config.toml
beta1 = 0.9
batch_tokens = [65536, 131072]
seq_len = 1024
dataset = "wikipedia_en"
MLP neurons of a small language model. Each row is named by its layer, matrix (down: output weights) and neuron, and shows model dimensions 80-207. Each number is 128 + 32 x the weight over its row's rms, rounded and kept within 0 to 255. Numbers have three digits each.
After each neuron's rows, "raises" lists the tokens whose logits its output raises most directly, leaving later layers aside.

L7.down322:082203089140179178110090136163156080167125147116083107160115130162145111067130166172105142106145117110108112101107120125149160110116082106153142129128151084099157164135164106142067107068082114095139067123143153125166105128110129074081111119167165141111109075166137139152159171166126186108099155148128097122148123130117087128134106090110184125129139120113118114098118185115180125130187
raises: "m.", "en.", "ure.", "°", ") ="

L12.down204:155155153141133183119194149142158165137186119142059151185135085151099137128140109173168117109089145051093120143156127143101137097099120119147108159101086120208108095082158174144103135167068108110162181074153158116122161153123135147106106136092151168161114157146121078127117087170163180169099123135117150095130097089115179161112091109092103144130184152163125132136146100135215101080074
raises: "er of", "er and", "er of the", "er (", "ers"

L11.down363:155129138125149127125209140148164095088101123134129158154136137123176124090130145144170126140153115127139144146087117089090136103102115105062131058159097149154093173059185078114129126160106104142162161164185080137122144158103080176161202095115156092173073185150162137160160127089103180127123142088124163100105112157100152111148081130096109160165178099166096150087106105082134135104132
raises: "es to", "es in", "e", "es", "es."

L7.down93:153107093085130139100106116133137093156176122138066126107113103141157173144086109159169089073196099129159103151162144123075092109120101113161108126179114148168116118168119088167063141140146153107140149102135121198087137105072073126172138109126130164159132115133135165154108152170145171156141090096129130071130138180089090127183155211125141060061125114106146170117147164129116115078122
raises: "ison", "ener", "vent", "ents", "ions."

L11.down143:129122206116107137117052087179188120152157139150100144183188109115089117124143132138153083129116105188131176140079113141112128126096123107150120106171141136146149167148143147143146099174132133187127121093120105149117128039171134127120186147077169109087103100140118118131120121102099135144144121102135113110099146160090115138072166105116156123147161114175148098175109114165130148078150
raises: "er (", "atory", "er and", "ership", "er of the"

L11.down318:138092187129154090154116147068157121141085136190141150161096063083096157110133110171136191102145094134114148123115185140155111120157053128123114103145118135176114162078151135141120136085148171146124097138139149096157118150102160075146151130191146047168106093154128139145113175129189220063097067153146086096211106090159090110111121145124121131141162150045123149104073135160060120130094
raises: "es.", "es to", "es,", "es in", "ions."

L12.down137:153174132140100086174116083126137178115161107145131125131178112156144051154035123120153126078123112144134128086118130125196137176159146148169157114153079141191132181134114142087106144085050082132142192155118137175134112096147089113060119121131124116146118137136171149127155083110160124142119095152119064073169116131149134101141087147165137082184155165154124158104161132180058121165080
raises: "es of", "es in", "es.", "es to", "es and"

L12.down346:161138179113193157143129191071103097124152118124099128164155091155138142084139114139184122136084112152172087095089101105147127072079165150099095110147134165155125142105122075132057146117140126137121134096121142100098139125118074089111099117127089095121130202175137096121175128195129057168153146136089114165125097127116153153156107112189089091147129143124170189157141098177147125081255
raises: " it", " the c", " the b", " these", " the"